MLP neurons of a small language model. Each row is named by its layer, matrix (down: output weights) and neuron, and shows model dimensions 128-255. Each number is 200 + 40 x the weight over its row's rms, rounded and kept within 0 to 999. A neuron's up and down rows have the sign that makes its largest values positive.
Before each neuron's rows, "fires before" lists the tokens most often just after its 100 highest values on Wikipedia text that the model never trained on.

fires before: "8", "9", "6", "7"
L12.down445,194,179,180,212,208,176,187,176,190,200,180,164,234,148,251,136,231,132,157,211,141,234,204,262,180,179,246,220,152,257,200,166,231,218,206,193,122,198,165,169,144,219,160,244,226,201,153,213,256,160,221,193,190,239,206,283,192,156,236,140,206,163,251,216,251,233,150,171,252,196,177,229,153,235,171,201,227,258,151,225,157,195,146,229,157,121,160,254,235,147,178,155,136,135,283,166,163,91,162,166,169,180,123,269,189,216,218,190,177,174,112,276,148,195,123,252,227,236,176,158,241,212,230,120,97,192,243,217

fires before: " ", " Japanese", " Beijing", " yield"
L2.down503,301,147,232,214,180,155,211,183,179,254,221,230,223,199,169,222,196,207,218,184,232,217,231,246,218,269,245,189,151,168,222,210,253,243,214,249,233,235,268,209,127,113,204,224,142,204,195,222,215,211,286,183,256,216,151,234,222,211,167,231,204,192,175,214,175,208,203,164,236,205,221,114,242,214,200,241,174,180,204,227,212,205,156,198,249,134,208,205,186,204,168,190,213,111,226,191,269,155,208,174,229,175,216,269,154,141,213,277,192,271,212,171,155,112,185,226,192,184,136,143,191,122,189,115,224,192,187,209

fires before: " |", " |\n", ";", ".", ","
L7.down121,234,206,189,165,261,210,239,207,176,193,185,260,153,169,180,234,162,227,221,205,202,230,195,175,188,197,248,141,157,179,167,163,174,227,176,166,232,144,157,172,128,258,183,174,160,187,165,167,170,181,164,243,152,170,187,180,184,243,170,207,186,209,193,182,221,210,117,196,180,225,233,197,173,217,242,177,271,205,225,152,279,258,142,130,188,167,247,198,221,103,185,198,254,263,243,245,280,246,239,228,211,279,212,131,184,172,166,230,153,195,153,107,189,118,178,168,243,145,218,203,214,187,170,196,270,193,204,191

fires before: "6", "5", "7", "8", "4", "3"
L10.down566,198,211,248,241,144,158,267,134,136,104,180,118,238,225,218,184,231,184,173,118,210,262,184,245,149,196,220,211,205,205,268,215,257,163,226,231,144,242,216,164,205,179,184,179,234,241,253,256,223,248,145,177,125,175,267,181,200,151,179,233,163,166,225,203,153,159,199,166,194,204,217,187,129,198,223,136,188,249,193,150,220,207,211,204,245,226,266,181,205,203,222,215,212,226,191,221,186,186,202,243,215,236,117,220,213,155,105,124,270,174,197,141,193,166,212,160,247,237,217,210,188,229,217,153,223,182,190,262

fires before: " |\n", " |", "p", ",", "°", "."
L7.down471,240,181,164,198,222,310,231,218,232,203,167,260,199,172,196,130,122,174,251,177,159,266,214,197,261,183,200,155,192,230,198,163,155,123,194,236,222,190,218,188,212,205,143,206,227,172,201,175,212,209,179,178,193,203,189,137,212,217,146,170,219,250,221,206,180,209,127,197,205,208,272,186,161,214,206,194,154,225,214,281,189,210,208,229,192,204,231,215,194,208,182,211,215,143,208,250,247,264,221,316,222,248,165,261,256,227,128,245,252,159,203,144,162,150,160,186,181,185,228,203,239,157,180,165,229,205,227,175

fires before: " |", "ator", "ing", "ul", ","
L12.down463,253,191,200,183,222,263,254,212,210,271,167,223,173,190,203,161,157,242,244,220,184,242,260,161,265,204,188,235,264,190,191,203,158,201,189,184,210,261,229,251,238,154,208,256,237,180,240,162,225,224,231,231,258,234,215,226,258,165,184,176,189,190,229,161,237,163,311,247,178,156,191,203,142,153,111,201,238,178,195,157,179,268,205,132,229,195,130,197,256,199,239,204,204,202,233,277,246,168,178,163,166,203,194,200,222,200,148,167,236,154,270,244,130,181,185,135,283,275,220,250,184,239,231,167,154,177,175,256

fires before: "."
L10.down326,263,152,222,181,179,172,200,177,181,156,198,155,153,195,200,191,252,252,203,268,172,259,167,239,168,257,198,164,185,136,192,238,232,170,220,218,143,255,192,95,163,220,190,156,241,236,177,197,119,301,163,200,177,249,248,224,201,248,263,158,124,195,222,148,181,224,177,212,201,256,215,166,174,203,134,102,268,167,151,210,256,102,227,150,158,242,221,204,285,218,253,141,213,192,162,176,223,247,224,233,163,234,187,222,200,193,229,203,166,169,128,96,166,143,224,181,236,207,247,190,185,282,287,151,165,285,158,216

fires before: " |", ".", "–"
L9.down357,117,138,223,234,230,189,220,215,216,250,135,224,204,219,172,198,219,198,226,172,146,199,288,269,159,241,138,185,259,185,150,216,186,218,230,161,191,220,198,254,202,257,210,170,158,217,159,152,285,198,199,184,233,246,206,198,207,257,170,229,200,180,251,197,162,125,273,207,227,201,237,185,297,208,256,190,229,132,296,104,215,201,193,226,197,157,177,256,211,228,143,187,191,214,222,287,219,183,233,224,169,231,174,266,290,208,196,192,195,204,259,236,154,196,167,131,180,216,203,172,180,168,203,191,195,131,139,208

fires before: " |", " |\n", " ("
L2.down337,196,253,132,175,149,198,121,217,176,230,257,226,242,165,250,200,193,144,203,256,250,157,233,210,216,194,219,203,190,188,245,205,203,182,232,260,214,257,193,215,191,232,175,152,213,139,271,171,164,197,160,214,306,207,138,165,212,177,176,198,275,180,152,178,194,195,147,222,219,208,165,297,200,159,240,213,184,190,192,152,127,239,189,195,222,195,169,215,220,170,199,191,212,152,193,156,262,223,187,246,101,181,201,221,198,159,226,231,175,211,180,154,149,151,200,209,216,123,255,188,259,234,116,158,260,170,116,153

fires before: " |", " (", ".", "%", ";"
L7.down350,224,150,143,177,94,263,170,158,164,166,160,205,190,232,188,286,213,158,226,235,244,200,231,206,239,207,256,124,198,229,172,245,138,152,178,226,185,229,248,156,223,219,183,282,230,178,242,165,155,269,143,209,248,194,155,209,179,209,167,228,187,94,192,191,184,246,142,204,150,193,201,141,229,184,125,223,238,199,151,152,144,153,218,280,197,220,214,247,189,216,181,227,134,216,203,184,307,222,181,186,232,205,206,286,214,132,179,214,200,216,210,215,210,220,172,236,285,101,260,185,213,220,159,164,201,269,160,220

fires before: "6", "7", "8", " |", "1", "0"
L6.down571,193,192,101,182,261,222,187,145,219,147,171,232,238,194,153,297,200,161,124,171,194,243,242,183,258,215,199,181,240,280,227,230,169,181,176,208,203,180,213,204,269,216,201,267,232,202,242,178,264,223,197,207,234,150,178,184,254,193,190,232,191,153,263,314,166,200,109,156,271,186,188,281,216,159,181,203,249,145,197,127,228,228,167,168,188,169,199,295,152,150,209,166,145,212,177,218,185,191,249,210,175,227,225,168,240,212,171,211,222,216,233,231,307,224,192,254,243,177,218,191,205,205,232,182,203,204,173,231

fires before: "%", " |", " (", ";", ")"
L7.down128,197,165,205,156,164,260,183,270,255,171,245,258,250,140,197,217,224,179,221,179,208,240,144,189,214,231,179,217,241,232,222,206,210,249,199,174,220,200,293,216,217,270,201,251,212,115,155,193,214,164,226,216,256,194,192,234,270,123,208,171,226,250,211,209,169,179,220,132,187,167,172,139,259,181,260,176,209,236,192,229,177,264,235,229,218,282,159,220,216,235,231,285,232,162,196,153,206,194,170,172,141,192,212,214,226,249,233,202,189,214,207,198,155,136,201,203,137,129,224,181,137,158,168,169,188,239,245,157

fires before: " |", "\"", " (", ":", " &", "."
L13.down73,193,314,162,168,159,305,177,248,191,225,243,236,202,210,147,194,251,199,241,179,170,206,270,218,85,195,168,162,187,225,215,253,180,188,197,213,201,188,177,172,245,199,223,190,200,171,253,165,254,163,224,224,166,113,218,126,170,222,180,167,163,241,187,192,192,196,227,191,183,214,142,184,171,181,244,174,218,167,163,122,187,187,155,208,177,169,147,288,180,140,248,196,226,176,178,182,214,190,169,230,207,255,131,231,266,133,213,266,174,217,266,265,203,182,232,271,171,204,264,122,225,151,224,224,272,175,193,216

fires before: " |", " |\n", "|"
L12.down629,268,151,151,178,139,267,208,221,233,194,275,217,194,219,176,209,221,219,224,190,194,144,183,179,187,199,222,242,151,196,237,219,136,215,160,139,176,220,183,226,172,260,217,199,128,224,166,225,257,282,214,156,185,228,170,214,217,190,199,167,247,177,263,298,254,133,144,237,255,183,132,265,270,244,207,181,209,191,179,230,208,206,138,292,213,197,171,218,134,216,255,159,247,169,112,181,214,233,185,173,213,179,201,151,162,181,160,243,139,144,164,211,167,218,184,183,170,170,234,230,175,157,190,161,235,130,267,125

fires before: ".", " |"
L15.down73,206,218,179,232,229,167,118,227,184,187,146,149,218,185,272,182,221,226,157,273,164,181,208,234,176,113,262,189,223,198,180,187,240,195,178,159,184,187,280,189,133,250,197,206,212,216,160,136,211,227,205,220,301,203,187,127,181,198,296,167,164,203,191,246,240,245,218,186,268,259,212,212,147,222,151,162,197,196,263,236,252,198,200,264,149,216,249,283,274,231,208,125,199,125,173,194,216,171,224,177,155,228,272,215,191,179,247,142,212,141,184,263,174,205,215,184,270,182,180,189,115,125,265,133,189,236,142,230

fires before: "6", "7", "5", "8", "9"
L13.down431,162,193,218,222,210,238,191,176,207,162,210,160,247,231,183,176,177,158,152,197,194,222,250,310,231,191,167,135,195,203,180,262,162,172,165,182,195,161,197,221,151,176,151,184,233,197,196,267,245,197,231,129,165,165,168,261,157,153,151,145,185,199,278,131,187,192,212,214,256,184,169,235,244,219,224,188,172,286,188,189,159,272,106,223,193,150,167,212,160,261,209,238,161,218,135,275,206,228,210,196,232,240,196,266,191,220,142,221,214,199,233,201,243,166,143,223,208,263,194,176,175,207,219,89,200,231,104,223

fires before: "200", "201", "199", "202"
L13.down3,256,238,265,224,176,210,164,234,191,232,132,206,276,196,178,203,205,195,265,190,189,151,227,128,252,194,168,216,208,189,188,181,190,274,268,168,198,111,239,243,166,288,240,188,184,186,173,233,123,207,237,213,175,240,133,217,194,186,186,198,199,189,171,202,290,201,291,195,152,157,160,209,224,185,213,235,150,190,387,232,163,215,218,153,253,283,128,248,124,203,164,150,162,248,211,219,158,218,209,167,165,274,128,212,222,194,230,226,138,179,190,229,276,235,183,158,149,128,149,227,197,226,186,115,225,158,151,153

fires before: "%", " |", " |\n", ";"
L9.down575,205,208,202,159,233,199,190,234,215,222,180,236,113,206,198,165,228,153,204,113,155,244,160,254,200,211,105,189,263,213,120,122,191,221,206,204,183,203,250,243,175,224,185,167,217,175,191,277,229,174,238,246,249,192,139,260,189,162,164,178,225,142,163,224,199,237,284,141,198,221,164,193,167,192,282,173,162,230,169,198,176,168,203,167,158,284,158,216,193,223,249,175,288,170,265,188,180,195,199,223,221,154,168,196,240,247,173,222,132,168,171,211,275,184,222,163,216,172,324,227,233,231,179,204,165,185,171,179

fires before: " |", " |\n", ":"
L11.down337,221,217,194,277,242,104,198,170,210,214,173,222,145,216,175,183,92,219,191,179,244,209,200,196,202,206,190,220,169,194,215,188,200,144,191,120,181,118,267,191,183,315,129,204,134,209,232,251,210,148,172,222,102,209,129,226,177,238,220,160,202,194,159,111,179,162,175,145,201,295,154,254,129,172,169,177,210,178,209,252,175,185,193,220,278,173,198,125,173,175,205,192,296,267,180,223,217,163,221,173,188,158,158,168,168,234,182,205,162,226,217,292,170,245,183,161,134,206,190,222,227,200,217,228,241,138,183,250

fires before: " |", ":", "ones", "ilation", "ide"
L15.down305,226,185,174,205,260,416,183,193,220,203,173,301,193,138,150,194,225,192,211,269,248,202,266,165,194,206,262,233,189,430,274,193,237,173,236,269,258,218,231,157,208,258,238,163,157,180,188,182,185,217,221,219,227,194,174,179,207,225,183,147,238,252,212,229,226,118,195,206,255,191,253,190,225,221,233,146,206,178,194,181,140,170,232,196,167,207,222,164,150,210,189,226,214,198,191,256,207,175,149,220,212,139,222,188,194,175,161,198,190,268,108,148,213,214,199,262,226,217,198,260,142,224,148,201,173,225,222,231

fires before: ";", " |", ".", ","
L12.down374,207,278,228,251,208,263,238,229,236,248,182,255,165,223,207,203,199,188,240,230,256,166,227,221,181,161,271,232,165,228,256,179,247,126,217,193,196,235,177,205,165,121,158,200,194,249,188,233,202,187,203,220,208,201,169,196,222,219,165,206,192,198,202,222,206,214,211,265,190,234,269,242,184,249,194,198,187,208,284,241,199,149,206,182,191,218,153,217,185,122,185,216,235,189,208,240,112,258,151,201,216,268,190,172,218,145,201,185,218,122,144,196,316,161,216,84,204,146,246,123,269,200,263,139,185,137,244,166

fires before: ".", ".,", "\"", " (", " \"", " S"
L15.down523,269,196,187,105,235,305,218,150,202,234,201,347,137,234,203,193,217,232,244,200,236,236,147,169,186,267,191,172,196,269,212,174,137,224,195,217,229,191,198,159,162,257,166,164,194,199,219,148,239,189,215,197,159,151,211,206,160,196,175,196,211,156,176,245,218,222,208,214,152,161,230,237,246,217,154,143,227,176,169,188,188,192,259,196,185,97,244,231,254,262,121,191,264,153,238,201,176,196,169,220,200,212,257,256,212,278,218,214,317,248,149,153,205,215,167,195,229,175,257,181,188,239,151,101,185,222,204,200

fires before: ".", "′", "″N", " (", "″W"
L2.down502,197,253,220,252,198,201,230,180,237,263,281,212,175,117,179,155,206,239,123,166,212,161,153,244,248,250,224,264,166,190,216,231,225,149,130,191,240,241,224,209,192,153,244,226,177,136,181,243,185,191,237,243,228,269,242,222,233,186,225,237,182,136,181,154,224,244,261,180,141,241,135,181,242,113,222,137,158,235,235,189,161,196,213,208,231,256,179,232,198,178,210,167,154,207,132,148,214,235,212,245,189,242,154,214,157,237,249,246,205,225,176,266,207,210,219,240,284,195,202,194,217,189,271,186,225,189,138,131

fires before: " |", "°N", " Beijing", ")", "°E"
L9.down12,208,144,193,202,144,154,195,192,196,169,142,237,191,240,169,184,172,184,143,155,254,268,150,204,162,99,200,121,224,168,188,232,181,224,205,270,245,156,224,147,289,253,305,201,202,211,144,254,119,172,217,290,211,228,193,130,252,251,168,217,154,141,169,167,224,190,132,153,142,179,151,188,198,93,272,163,191,169,182,184,197,219,216,203,238,183,175,188,193,149,180,208,207,234,178,239,318,234,120,211,136,180,220,171,218,190,151,137,196,272,215,165,185,209,151,221,193,261,231,174,152,210,168,221,220,195,150,183

fires before: "″N", ".", "″W", " |", "″E"
L9.down537,153,184,232,239,187,248,190,189,213,226,160,167,174,209,170,211,290,226,170,203,228,200,235,210,181,246,200,214,236,212,245,255,198,151,193,185,231,173,203,162,177,271,216,152,241,243,187,203,146,235,253,183,202,204,198,228,200,218,169,171,157,166,202,288,171,252,258,297,172,192,228,199,143,196,228,139,164,164,201,208,192,175,221,236,186,175,193,202,221,308,190,251,239,213,192,239,234,184,160,199,213,192,209,240,184,157,250,207,252,210,161,174,152,199,260,158,195,212,271,230,193,266,262,202,201,160,217,207

fires before: " to", " in", " by", " with", " as", " via"
L15.down185,226,203,193,260,194,188,132,270,196,93,208,197,141,279,146,137,183,167,204,185,214,119,261,235,198,174,226,193,173,171,206,264,171,215,266,224,201,113,210,186,161,268,133,261,211,303,176,153,193,146,195,147,189,167,211,208,238,164,196,223,156,234,204,205,198,250,304,166,182,169,166,202,263,247,212,187,153,213,210,157,272,219,96,163,228,158,204,210,250,205,210,169,185,214,175,282,136,177,264,194,209,169,210,265,218,174,238,162,205,188,163,219,191,238,147,217,209,117,223,188,170,182,238,220,211,237,207,206

fires before: " ", " (", "″N", ".", ")\n"
L2.down350,232,206,221,194,155,247,174,191,193,211,153,183,174,226,168,188,219,201,220,101,187,141,185,216,188,168,242,208,203,174,199,142,214,158,202,176,197,112,199,89,151,172,189,226,212,192,145,185,250,169,255,198,292,226,178,195,159,140,259,220,252,187,156,113,153,209,158,165,205,241,124,284,282,165,271,128,125,182,193,221,182,181,133,181,265,225,214,213,208,177,287,176,218,213,189,180,273,253,151,193,138,227,215,267,197,235,235,247,165,211,202,242,230,199,196,306,162,176,232,245,162,221,174,182,271,185,92,188

fires before: ".", ",", " |", " |\n"
L9.down621,108,186,186,326,152,190,197,206,209,198,198,190,176,258,212,212,208,170,193,152,223,154,289,243,170,145,171,190,202,227,201,254,234,237,163,180,160,204,146,173,158,136,179,229,260,205,202,220,259,218,153,202,144,202,216,185,149,191,157,214,165,123,153,219,230,118,331,235,176,178,231,103,203,206,243,223,160,192,200,150,229,180,236,169,186,201,99,249,246,131,242,280,199,191,181,247,225,175,208,220,151,244,218,187,248,130,249,224,169,160,215,192,223,229,206,181,174,149,180,196,254,140,202,150,270,160,219,228

fires before: " He", " The", " In", " After", " She"
L14.down438,167,229,171,216,235,346,185,221,257,214,267,200,242,203,151,214,184,181,177,212,141,191,171,176,168,212,221,196,201,126,197,184,119,155,172,243,173,186,198,300,215,164,156,160,180,99,178,181,222,282,204,160,152,224,171,237,171,233,204,180,198,201,161,200,189,197,270,200,238,129,190,142,230,204,248,200,283,269,189,132,147,178,207,178,202,235,217,259,197,216,258,224,162,208,212,197,173,164,204,130,208,207,191,168,134,245,142,205,197,208,180,173,180,127,201,204,170,170,247,173,232,268,169,202,284,187,235,158

fires before: " of", ",", " in", ".", " to"
L7.down469,233,181,205,235,242,200,182,146,204,276,250,176,217,199,170,196,215,287,153,178,205,193,213,230,253,174,210,204,238,178,232,208,174,200,236,177,258,148,229,171,188,213,118,227,141,257,209,239,207,158,217,216,230,140,233,289,234,188,248,199,152,190,181,159,243,182,215,214,283,235,155,145,270,140,170,223,143,202,224,196,196,182,128,221,208,121,173,180,165,199,196,191,161,186,208,231,227,148,322,132,126,138,168,286,188,174,265,214,208,160,140,191,202,263,187,226,147,225,205,208,184,190,226,219,268,259,212,210

fires before: " |", " |\n", ")", "%", " ("
L7.down540,213,150,216,212,154,243,204,204,217,178,178,237,227,168,234,153,179,171,218,273,132,178,140,158,258,223,185,134,268,205,183,117,184,194,224,108,220,205,236,197,184,130,205,147,223,240,182,219,225,184,195,238,245,187,207,258,135,168,204,143,280,170,220,224,136,229,195,161,194,232,213,117,184,211,179,233,139,197,205,205,183,198,243,267,229,252,199,244,205,198,203,285,204,184,185,183,177,144,195,216,210,175,216,174,237,169,184,194,170,185,221,153,163,187,270,251,242,213,261,207,220,225,229,198,234,197,173,224

fires before: " |\n", " |", " ", " the"
L14.down450,186,219,200,195,244,268,199,193,285,199,133,239,208,214,218,235,169,246,208,227,178,231,222,154,174,148,188,127,167,212,220,241,169,263,235,129,202,184,172,259,238,197,178,204,191,208,205,292,152,290,178,219,237,152,175,162,179,149,131,199,288,236,194,148,164,167,236,161,151,176,173,174,201,236,135,234,179,223,250,217,202,162,217,271,155,204,191,233,246,165,198,162,216,254,160,134,225,249,144,173,221,219,244,210,237,145,194,275,182,192,195,114,178,211,164,214,183,193,254,171,97,139,178,183,238,173,195,173

fires before: ".", " ", " •"
L14.down437,165,130,211,185,227,208,218,222,197,242,167,210,264,260,33,262,238,146,201,215,166,199,223,234,170,231,129,194,125,206,184,247,221,136,236,234,179,222,212,172,164,204,275,137,245,191,204,150,202,247,143,219,130,153,245,169,180,188,170,180,185,238,230,236,181,186,186,98,195,206,281,177,244,136,99,179,278,125,247,161,180,169,132,146,206,240,276,166,206,274,198,187,160,165,240,156,171,255,205,254,223,226,251,236,207,179,215,176,236,225,224,154,204,133,247,251,216,227,210,146,210,213,216,214,176,191,167,182

fires before: " |", "1", "0", "2"
L7.down332,198,96,235,169,274,181,250,195,147,210,207,258,163,218,238,232,163,247,288,142,204,171,234,157,182,226,210,200,207,154,275,156,225,195,202,200,158,241,209,217,200,225,200,208,127,239,197,228,232,232,242,212,191,212,135,231,160,148,172,248,154,191,244,216,130,203,169,255,132,231,242,237,200,295,167,232,184,196,165,230,191,196,251,196,264,236,192,215,227,179,259,269,229,255,216,180,151,179,290,178,227,282,109,191,167,120,221,231,171,206,239,136,143,176,157,177,233,213,246,186,153,186,186,224,152,185,267,198

fires before: " |", ",", ".", " people"
L15.down345,225,206,193,202,262,210,124,194,182,236,246,202,165,222,203,155,229,218,232,133,205,258,163,179,305,251,211,209,228,169,164,173,160,190,208,146,303,273,277,126,252,170,208,270,236,130,268,145,179,187,190,194,171,229,253,162,167,172,246,191,278,99,204,280,241,226,164,156,222,142,168,224,143,207,195,212,211,251,139,186,187,139,278,124,254,246,204,214,249,204,206,213,143,228,237,304,200,126,167,197,127,199,120,165,216,197,227,237,159,238,243,153,198,193,267,145,162,204,186,256,150,194,213,221,266,159,249,201

fires before: "201", "200", "202", "199", "198"
L15.down264,197,152,233,222,189,202,165,181,199,179,218,203,205,117,170,115,159,165,126,209,181,191,209,205,170,158,196,185,165,114,182,158,239,213,236,152,188,209,248,214,122,215,246,177,193,198,168,233,154,142,181,191,187,190,189,171,228,190,208,167,257,147,168,171,256,182,221,203,163,224,196,232,170,239,247,228,174,168,199,213,87,209,208,192,205,186,217,242,159,256,175,140,246,175,251,174,147,221,155,189,154,204,186,175,191,213,204,198,161,185,147,171,292,192,181,162,217,172,159,193,211,228,215,166,184,170,183,217

fires before: ":", " |", ";", "199", " |\n", "3"
L12.down178,135,260,187,216,174,281,187,226,205,228,187,204,196,223,155,140,217,143,220,223,136,256,284,194,222,158,226,162,179,232,268,190,213,177,184,172,177,261,225,203,226,169,197,157,182,189,189,221,180,256,186,252,201,203,176,203,162,198,142,183,130,282,253,212,228,211,235,240,230,131,192,254,154,196,143,182,212,230,161,201,163,227,240,156,185,152,183,203,246,279,245,214,202,197,217,213,166,170,189,195,189,192,188,184,172,261,216,189,200,210,138,172,216,292,211,83,231,195,188,162,151,271,196,173,198,64,197,206

fires before: ",", ".", " |", ")", ".\n\n"
L6.down513,153,214,188,137,168,179,190,186,289,210,134,216,202,139,173,294,237,253,280,122,253,278,230,206,218,247,153,192,237,221,218,224,207,200,194,215,207,149,237,228,184,228,189,231,237,186,336,216,203,275,206,184,245,179,171,288,221,192,193,138,242,217,174,205,177,165,166,268,142,182,192,160,151,144,125,198,185,199,159,203,268,199,170,150,112,231,141,136,176,154,171,185,181,229,163,242,202,160,134,197,195,218,263,166,221,164,207,207,218,171,255,203,145,216,153,195,159,156,199,213,204,214,236,165,203,209,216,230

fires before: " ", " |", " |\n"
L6.down595,256,184,195,245,276,228,193,221,182,283,194,182,210,222,140,224,162,178,246,191,204,247,224,219,223,235,239,163,239,267,308,178,142,207,213,221,222,156,213,192,290,207,180,219,172,173,158,263,155,269,234,240,164,185,207,268,204,250,171,203,239,261,147,201,139,193,189,139,231,122,197,259,141,231,153,189,141,191,219,123,279,205,217,192,148,152,162,227,177,236,184,211,210,220,158,279,187,202,166,205,283,165,269,203,209,294,196,215,229,236,227,177,251,226,218,215,256,210,235,104,131,229,177,159,158,252,225,330

fires before: ";", " |", ".", " |\n", " ("
L2.down255,185,161,172,189,225,193,273,195,169,235,242,274,121,212,187,261,195,125,174,255,224,197,179,115,239,129,171,127,188,209,229,167,230,247,151,192,196,161,127,190,139,174,178,185,194,244,177,164,238,216,189,104,201,201,175,171,135,162,145,223,177,201,218,269,188,257,225,225,178,181,206,230,169,158,202,206,172,271,257,202,177,152,233,230,221,206,180,164,226,149,207,235,152,190,198,146,246,212,227,198,167,183,231,216,231,229,151,217,180,165,174,288,266,252,266,244,229,221,237,159,184,175,257,176,237,149,197,147

fires before: " |", " |\n", "0", "%", "1", ")"
L12.down238,132,157,166,170,198,186,230,238,158,212,199,214,195,157,166,190,204,267,242,196,183,197,261,171,201,145,185,166,222,184,218,199,141,259,205,157,287,156,140,239,178,232,224,261,166,154,196,202,210,283,199,271,162,107,162,171,257,228,167,145,96,179,274,213,238,150,129,279,188,209,185,219,219,206,197,154,137,221,190,146,159,168,153,165,231,133,158,229,246,223,209,216,245,214,225,159,122,215,152,216,174,236,205,188,212,157,189,250,212,147,185,126,162,223,185,155,137,197,237,254,149,163,217,220,281,194,251,238

fires before: " |", ".", " |\n", ")", "}\n", "enia"
L13.down576,164,140,271,222,98,179,246,165,206,228,163,212,191,214,202,241,235,185,230,197,243,198,187,270,189,146,221,181,205,164,197,228,195,231,209,268,144,164,151,247,208,198,155,213,214,262,215,229,225,260,249,202,259,208,184,208,214,196,220,193,188,259,301,157,218,202,271,273,189,264,169,188,136,195,190,275,131,164,178,232,168,227,218,266,158,176,236,184,191,176,197,204,195,211,171,221,160,259,165,159,253,210,168,201,231,176,187,172,175,246,183,271,210,220,228,242,218,176,308,204,181,209,250,175,268,117,234,168

fires before: " |", "1", "2", "0", " (", "4"
L2.down228,158,187,341,223,185,174,223,198,224,177,198,212,245,189,138,240,164,250,159,173,252,245,214,224,197,189,129,201,218,217,226,189,202,126,233,291,204,173,218,166,194,161,247,214,155,202,159,206,196,197,181,229,179,267,244,234,157,181,178,203,153,244,249,269,248,133,208,179,277,177,200,240,168,252,167,234,180,151,142,176,178,172,238,250,96,208,264,214,187,211,180,240,153,155,183,193,277,169,120,173,228,178,259,155,267,257,237,165,193,205,227,151,241,226,189,256,202,174,192,210,227,136,194,279,203,217,252,220

fires before: " |", ",", ".", ".\n\n"
L2.down412,252,152,257,205,208,262,140,70,275,133,199,274,194,204,200,252,178,196,160,269,192,263,192,190,260,218,177,186,220,249,197,200,186,243,198,156,250,145,240,232,244,247,131,234,145,120,189,193,218,167,189,208,283,196,217,168,235,201,217,206,223,186,226,223,184,246,119,160,195,143,241,202,187,153,197,191,200,173,238,214,239,190,201,216,190,161,209,210,65,216,224,222,242,138,238,214,202,201,230,183,193,179,306,164,191,203,236,153,129,243,112,239,250,258,201,184,258,229,272,247,221,147,178,188,165,248,176,169

fires before: "199", "201", "200", "202", "198"
L15.down162,188,146,228,172,157,206,175,203,235,238,186,154,223,155,177,166,221,289,167,220,191,177,208,241,197,245,180,244,165,183,257,148,217,176,239,186,254,148,145,220,161,287,167,160,181,150,179,226,164,133,190,182,175,227,183,187,253,188,203,167,109,204,193,216,220,234,168,233,168,211,216,201,164,177,218,234,138,156,207,160,153,245,176,118,211,225,196,186,190,232,216,149,173,207,208,220,214,301,186,208,234,251,274,263,182,231,179,179,166,262,232,147,201,286,157,200,189,166,181,234,152,256,100,177,206,199,241,272

fires before: " of", " to", " |"
L13.down469,225,122,140,240,273,139,180,182,185,273,219,237,110,134,191,220,191,190,138,232,242,218,192,170,203,205,222,160,170,228,209,235,190,241,257,185,219,163,227,159,158,222,179,227,166,253,134,221,172,121,201,178,203,219,130,248,207,223,186,238,206,203,217,187,181,193,148,294,205,221,211,196,204,157,235,118,238,250,245,217,272,215,253,195,205,245,257,168,203,231,184,190,152,200,237,229,262,255,231,227,223,188,211,203,187,207,122,204,204,145,188,211,236,253,214,181,175,249,203,229,259,226,163,256,262,161,240,198

fires before: " |", ":", " medal"
L7.down232,178,197,226,208,230,215,207,99,151,149,157,229,157,221,195,239,191,227,202,167,205,236,227,155,232,139,175,200,206,204,191,187,155,228,167,185,175,256,180,210,216,234,209,216,150,274,129,244,201,182,224,265,170,206,231,163,168,220,161,144,171,159,196,187,159,156,220,142,264,205,201,319,207,160,238,184,161,188,140,174,160,253,161,195,155,216,220,90,154,220,263,202,183,233,167,211,202,129,221,169,158,121,306,152,166,253,232,151,164,275,176,230,198,244,140,193,156,206,204,182,209,119,215,181,213,166,243,195